config.toml
head_dim = 64
norm_place = "pre"
rope_base = 10000.0
bias = "none"
init = "trunc"
beta1 = 0.95
MLP neurons of a small language model. Each row is named by its layer, matrix (gate and up: input weights; down: output weights) and neuron, and shows model dimensions 32-95. Each number is 50 + 10 x the weight over its row's rms, rounded and kept within 0 to 99. A neuron's up and down rows have the sign that makes its largest values positive.
After each neuron's rows, "fires before" lists the tokens most often just after its 100 highest values on Wikipedia text that the model never trained on. A number after a token or word is its count.

L4.gate1221:28 60 36 68 51 50 57 41 46 54 50 49 59 32 41 57 52 55 48 70 50 46 51 59 54 57 54 63 55 50 46 44 32 34 42 31 57 49 59 59 40 49 34 63 42 57 55 49 45 44 55 35 37 67 33 59 53 49 41 57 53 53 53 46
L4.up1221:62 50 75 48 56 49 45 52 52 62 50 56 53 43 74 54 57 66 49 44 66 49 59 31 64 46 52 79 21 45 54 62 44 52 50 55 54 63 51 54 69 59 47 46 50 48 39 44 49 74 60 61 27 42 43 57 52 36 45 50 67 67 56 45
L4.down1221:63 59 39 30 51 56 55 38 50 42 50 71 51 51 42 64 53 54 60 55 50 60 50 45 31 51 48 48 35 61 57 68 48 52 32 73 39 69 34 64 62 65 54 45 58 48 48 38 48 65 53 59 51 56 43 54 49 50 65 63 66 52 34 44
fires before: " of" 34, "," 14, " by" 5, "." 4

L3.gate1666:38 54 46 42 48 41 46 30 56 48 66 65 42 37 61 45 29 56 68 49 49 53 60 64 33 67 40 40 56 41 43 61 49 60 68 57 53 36 51 48 58 41 69 45 48 70 57 38 45 51 50 46 52 36 43 61 70 43 68 36 68 39 56 56
L3.up1666:30 48 44 43 51 52 57 49 64 17 54 53 62 30 52 29 48 46 60 54 48 41 58 56 50 47 47 59 53 44 42 57 36 48 67 39 53 42 38 33 59 31 59 59 61 54 50 62 46 52 56 53 46 69 64 58 55 57 55 65 59 42 59 58
L3.down1666:69 45 34 51 66 49 50 64 62 52 47 51 50 42 43 60 46 56 56 51 61 41 61 44 36 69 53 66 57 40 75 59 43 69 55 69 58 51 54 39 56 53 52 72 66 71 61 39 60 49 53 61 48 46 35 51 48 47 60 63 50 40 45 51
fires before: "ing" 25, "f" 13, "s" 6, " in" 5, "ed" 5, "ings" 4

L4.gate1262:59 47 44 56 43 52 51 39 58 51 44 44 49 51 46 28 44 65 54 51 45 44 45 65 66 51 52 50 56 55 59 47 36 41 45 41 40 47 44 37 43 53 36 64 48 50 52 61 57 63 46 73 45 61 54 55 35 42 32 40 63 29 50 49
L4.up1262:46 40 29 61 45 42 48 44 53 49 54 60 35 65 38 46 45 61 50 41 57 55 45 62 33 48 62 59 46 69 45 40 53 41 43 67 49 62 64 54 39 37 37 58 60 67 65 36 55 56 48 48 40 46 59 51 41 50 46 48 55 44 46 48
L4.down1262:54 60 44 55 46 62 59 44 59 34 30 53 19 41 56 49 49 60 40 41 49 59 56 47 48 59 49 35 43 46 58 53 63 48 44 56 51 54 54 59 54 54 52 55 48 48 62 53 43 55 71 55 71 34 34 48 55 53 39 47 62 57 46 49
fires before: "\n" 48, "|" 40

L4.gate1308:52 54 48 43 48 50 46 40 47 51 24 58 49 45 44 44 47 53 43 50 50 31 49 52 35 48 60 48 34 51 48 71 46 46 67 55 42 37 47 62 52 55 56 66 40 49 36 33 50 73 60 59 66 39 44 59 24 67 51 53 64 52 47 47
L4.up1308:54 25 40 53 45 53 48 57 58 65 44 69 45 50 62 43 60 56 55 43 51 54 48 66 60 49 44 47 42 40 35 42 63 49 45 46 66 61 58 55 74 48 54 49 46 56 45 59 64 52 54 57 46 40 54 47 44 60 62 53 38 36 56 64
L4.down1308:57 44 27 44 46 38 61 44 65 54 43 39 57 59 45 49 50 56 58 65 48 58 50 56 71 55 30 45 55 46 36 50 47 45 36 54 54 44 60 29 44 42 48 42 42 54 62 58 43 57 46 52 48 50 41 51 39 54 36 51 33 66 46 48
fires before: "\n" 36, "S" 6, "|---|---|" 4, "|" 4

L4.gate914:70 57 53 63 67 65 51 55 56 45 41 38 41 62 42 55 49 43 39 76 43 49 42 43 51 53 57 59 58 68 42 63 49 51 61 35 40 59 55 39 56 60 55 56 46 46 50 49 22 46 62 61 47 63 20 45 51 55 59 50 39 54 44 43
L4.up914:43 57 41 32 86 54 76 49 39 53 51 54 49 45 59 49 57 48 60 53 59 62 54 54 54 82 49 43 45 60 37 50 56 36 48 34 66 36 53 29 41 44 56 46 53 62 56 55 51 52 43 54 40 50 58 49 44 49 55 56 44 32 37 42
L4.down914:52 36 64 47 52 49 65 52 44 42 41 40 58 51 30 49 70 47 48 54 48 47 61 48 53 43 46 48 52 38 51 41 63 54 46 60 63 40 45 40 54 50 67 46 55 61 59 54 55 51 48 53 41 43 53 62 62 41 56 55 43 49 67 55
fires before: "\n" 83

L4.gate1839:81 34 71 40 61 50 48 39 56 57 36 59 39 47 43 49 63 46 39 47 44 36 30 38 57 35 47 51 48 47 55 66 59 54 50 53 52 41 78 56 56 32 46 43 48 45 45 39 45 43 46 47 51 53 51 34 32 61 55 51 48 51 54 56
L4.up1839:53 52 59 38 49 60 72 57 70 51 64 43 51 42 55 62 45 33 47 54 58 56 46 39 41 41 52 36 72 37 41 43 55 51 62 48 66 30 37 45 37 36 56 36 32 37 40 37 43 52 53 37 57 60 40 35 39 49 43 53 60 37 29 46
L4.down1839:75 45 54 48 52 59 42 55 44 52 48 53 40 47 58 54 55 30 54 32 57 63 54 48 38 45 38 39 29 36 49 54 57 48 50 51 53 54 44 53 55 61 57 60 40 54 45 43 46 60 40 59 47 56 66 76 50 54 50 44 53 39 49 47
fires before: "\n" 30, " " 14, "The" 6, " ±%" 5, "-" 4

L4.gate1422:37 46 42 53 42 58 41 39 47 55 35 52 50 29 47 44 63 39 35 56 42 55 38 48 64 48 41 59 76 70 50 60 49 61 48 53 41 40 54 41 54 59 57 64 31 64 37 56 47 45 39 53 48 36 45 62 54 55 54 57 41 49 54 57
L4.up1422:23 41 52 50 50 41 59 21 51 66 56 64 54 55 52 46 59 58 53 50 60 48 56 54 64 32 44 46 75 54 45 49 54 64 55 43 45 52 66 66 46 53 51 45 52 51 47 72 55 51 64 49 49 62 26 53 37 52 44 37 46 49 28 50
L4.down1422:59 59 47 42 49 55 45 41 27 63 58 65 45 57 61 72 53 58 54 33 59 51 37 46 52 54 45 48 36 53 71 60 54 47 55 50 51 48 38 46 35 60 31 35 62 49 63 42 43 39 60 55 68 63 46 64 43 43 48 47 61 63 52 50
fires before: "\n" 88

L4.gate381:45 40 50 52 51 55 63 28 57 50 59 67 32 51 45 44 71 52 33 50 65 35 55 41 52 57 47 52 49 55 66 51 30 53 65 59 57 61 45 54 54 61 44 62 50 29 53 47 35 53 58 60 48 67 56 41 38 57 51 63 39 31 60 45
L4.up381:40 56 79 53 52 53 53 61 62 55 52 55 53 63 48 51 45 39 58 52 44 46 47 61 65 38 65 51 54 43 66 45 44 42 28 52 54 56 42 54 55 32 48 29 64 47 63 52 43 42 49 66 59 66 46 40 27 54 36 49 53 42 48 45
L4.down381:53 49 51 65 63 43 54 33 42 45 67 46 52 54 52 71 42 65 54 42 71 62 36 55 21 52 66 52 44 55 66 53 51 61 53 63 45 49 38 55 70 36 55 52 41 43 73 62 36 32 54 59 64 63 46 52 41 49 54 39 41 51 30 55
fires before: " " 33, " |" 28

L4.gate849:39 57 58 60 69 19 47 46 41 68 61 51 51 55 35 64 46 52 62 39 32 51 44 46 58 29 53 30 46 47 62 43 45 60 35 59 39 68 42 37 65 50 70 45 52 56 70 63 52 53 49 37 30 59 42 54 52 60 55 41 52 46 42 51
L4.up849:69 36 55 47 55 47 53 44 41 61 47 63 39 50 46 36 48 48 51 49 55 62 61 39 30 50 67 46 44 40 57 60 33 43 48 57 29 50 42 36 22 69 52 57 46 48 52 48 55 54 63 54 65 54 52 53 49 58 44 46 71 60 66 50
L4.down849:59 41 41 39 56 43 46 46 25 58 69 61 60 50 38 38 37 40 60 42 29 64 67 42 36 56 49 21 54 54 38 40 56 54 41 34 53 57 34 43 60 60 58 34 52 56 56 44 74 39 52 51 64 42 55 43 47 48 61 54 44 62 46 42
fires before: " in" 19, " by" 13, " as" 9, " to" 8, " on" 6, " that" 5

L3.gate306:74 71 45 54 52 46 48 59 69 49 55 55 38 61 63 45 43 50 53 52 33 33 66 50 32 48 70 45 54 37 42 53 52 64 42 35 57 37 48 64 63 38 51 60 63 46 50 48 45 50 48 30 58 52 48 39 48 57 62 46 49 36 53 47
L3.up306:56 33 49 56 55 37 38 65 50 50 53 45 46 60 26 52 49 54 58 35 39 31 55 36 59 53 83 50 44 52 36 68 41 49 37 47 46 46 18 28 68 47 52 39 64 55 47 51 32 41 45 40 55 44 47 54 75 46 65 53 55 50 63 39
L3.down306:51 56 52 64 59 24 66 57 73 64 46 57 69 48 42 38 39 42 52 43 67 50 44 36 49 43 56 51 32 55 48 45 57 37 47 34 49 74 38 54 57 71 58 41 46 40 47 52 41 48 45 58 42 36 49 56 58 32 62 41 50 52 47 35
fires before: "\n" 45, " It" 7, "|" 5, "==" 4, "-" 4

L4.gate570:47 51 45 46 73 39 56 54 71 38 39 51 48 56 34 58 40 48 64 55 44 50 66 72 48 53 51 37 68 53 43 42 59 49 47 40 40 64 65 54 45 45 72 62 65 53 43 36 60 31 66 66 61 40 46 49 44 42 61 75 52 37 58 45
L4.up570:54 51 43 47 50 41 59 64 53 52 56 31 76 58 37 51 37 52 52 52 42 61 48 31 53 41 65 52 78 24 62 49 41 44 59 49 48 42 48 40 48 60 52 58 43 48 44 49 66 59 42 32 58 39 39 33 58 70 63 70 54 61 51 66
L4.down570:50 38 52 53 39 52 36 51 44 61 60 48 41 41 65 57 44 40 50 50 51 50 51 60 32 55 49 34 57 60 43 54 62 48 29 64 33 43 37 49 53 58 56 66 46 49 30 39 37 49 46 40 41 48 43 45 29 65 45 53 50 37 49 56
fires before: " of" 36, " and" 10, "," 5, " in" 4

L3.gate664:60 68 46 37 43 37 51 47 45 54 37 64 59 20 59 55 39 50 44 31 45 65 48 44 49 58 40 50 56 64 46 54 48 25 51 45 56 40 44 46 53 67 46 31 38 62 44 43 43 57 25 59 57 51 41 34 47 64 39 63 50 50 55 51
L3.up664:51 54 60 55 48 52 44 25 54 43 73 51 64 52 20 56 31 66 53 59 49 47 50 47 45 48 33 52 40 63 57 57 45 57 49 34 54 41 43 55 45 42 52 42 49 37 56 65 47 63 45 38 52 59 50 37 50 37 49 52 29 48 56 59
L3.down664:49 46 67 51 66 38 50 41 51 55 65 51 56 39 51 65 45 57 40 58 44 51 50 57 55 57 58 45 41 48 68 49 44 51 50 46 68 34 43 51 51 29 33 58 59 41 67 44 37 48 33 46 50 66 65 43 39 56 50 57 51 42 53 47
fires before: "\n" 73, " in" 6

L3.gate1742:47 54 38 35 46 56 61 42 43 45 50 55 47 48 52 52 61 49 49 29 55 45 53 71 51 59 35 50 58 43 35 53 72 49 55 44 54 40 56 41 33 62 43 43 61 53 61 51 52 41 62 64 45 34 58 36 59 30 60 55 42 27 57 50
L3.up1742:43 40 31 52 78 29 58 43 40 30 63 51 38 59 37 53 47 49 56 56 43 53 55 49 56 52 48 34 41 49 47 54 27 66 46 49 39 44 54 44 50 52 76 60 39 55 48 45 51 47 53 50 49 59 52 46 53 75 66 44 44 19 50 53
L3.down1742:52 44 56 57 51 71 64 75 45 62 60 62 43 47 53 46 47 51 51 56 39 58 43 49 42 40 46 55 41 46 36 47 47 49 44 35 58 54 51 52 47 40 44 40 58 46 28 60 58 35 81 63 49 64 51 59 53 48 77 49 59 40 51 40
fires before: " in" 19, " on" 13, " by" 11, "io" 8, " to" 6, " as" 5

L4.gate167:35 57 52 42 57 50 46 40 55 54 51 40 59 51 41 48 45 49 53 52 58 61 45 67 34 74 51 63 49 34 45 68 45 52 37 32 50 39 40 55 48 64 48 41 47 53 39 56 62 49 52 46 17 51 53 55 45 52 60 50 71 48 68 54
L4.up167:44 57 56 66 50 42 42 54 48 47 56 50 40 51 60 65 35 52 49 67 49 57 46 56 72 56 50 25 63 59 47 46 30 57 35 60 55 68 53 21 44 59 42 70 58 39 73 48 43 54 49 66 52 38 46 37 45 48 62 43 51 47 48 52
L4.down167:42 31 37 47 36 58 35 39 31 53 64 61 38 39 51 68 50 35 43 37 46 44 53 61 49 37 48 42 67 34 42 51 47 41 44 36 34 43 34 56 48 58 47 47 49 40 43 39 48 47 43 31 63 45 58 57 44 59 55 47 55 49 47 67
fires before: " by" 31, " in" 15, " with" 7, " at" 4

L3.gate171:46 49 54 65 46 47 39 54 21 55 57 51 39 60 46 35 57 39 51 54 30 57 40 42 50 58 63 46 61 34 45 46 43 46 51 51 52 49 76 32 56 35 34 40 56 40 27 50 46 66 31 50 37 63 39 41 40 43 39 49 53 50 74 53
L3.up171:32 56 39 56 46 32 49 45 43 50 48 40 41 65 53 51 40 57 52 51 48 52 68 60 49 60 42 60 43 39 37 60 57 36 50 62 37 41 52 49 45 50 48 48 70 61 41 65 53 38 66 46 60 57 51 37 49 50 49 51 67 66 60 56
L3.down171:41 41 36 47 60 58 45 41 80 49 27 48 48 47 58 42 48 51 46 53 52 54 32 47 50 40 43 63 54 59 52 53 62 53 58 45 51 50 46 51 52 44 70 40 57 31 59 41 65 43 58 74 72 27 40 56 41 56 61 50 35 60 45 62
fires before: " |" 50, " in" 4

L4.gate1042:41 52 42 62 54 72 46 35 47 52 36 46 40 62 47 39 50 58 57 34 46 44 66 45 46 40 46 50 47 50 46 41 34 49 43 55 47 37 51 56 46 41 45 45 40 51 53 45 44 35 41 40 21 59 33 52 40 57 64 52 25 56 58 54
L4.up1042:50 29 62 37 51 44 41 60 44 63 54 58 41 53 54 37 38 34 40 64 52 45 47 41 47 45 53 50 60 44 58 39 49 53 54 47 52 58 28 56 58 57 63 48 48 40 40 74 43 46 49 50 47 51 66 59 51 47 37 53 65 40 52 39
L4.down1042:44 51 48 48 43 68 56 61 40 39 55 57 37 38 54 50 63 39 57 47 32 73 58 54 48 30 52 51 38 64 56 56 66 51 68 46 43 41 24 59 53 61 53 58 50 50 58 59 41 54 43 55 46 48 45 70 51 57 37 51 33 40 66 50
fires before: "\n" 96, "|" 4

L3.gate1926:54 56 40 55 39 32 56 48 46 51 57 58 57 44 42 65 48 38 61 52 43 35 50 44 77 54 46 59 47 47 50 35 30 38 48 62 42 48 35 38 31 56 40 71 47 57 48 66 57 38 42 38 40 42 58 51 63 62 52 45 38 52 39 58
L3.up1926:40 49 34 28 42 48 55 54 45 48 60 50 49 46 43 66 67 42 52 51 69 61 46 40 61 29 49 49 48 59 46 44 30 46 48 53 52 41 47 58 55 43 45 59 55 55 46 33 57 64 39 49 31 65 68 43 66 57 48 40 53 61 60 37
L3.down1926:55 51 49 72 66 65 46 51 38 48 28 55 72 63 29 35 35 67 47 60 42 38 48 75 64 61 51 40 46 26 43 43 63 50 55 48 41 52 33 39 44 57 54 54 54 58 57 50 47 46 69 40 66 48 27 57 57 40 56 56 45 43 45 67
fires before: " by" 24, " in" 9, " to" 9, " on" 6, " as" 6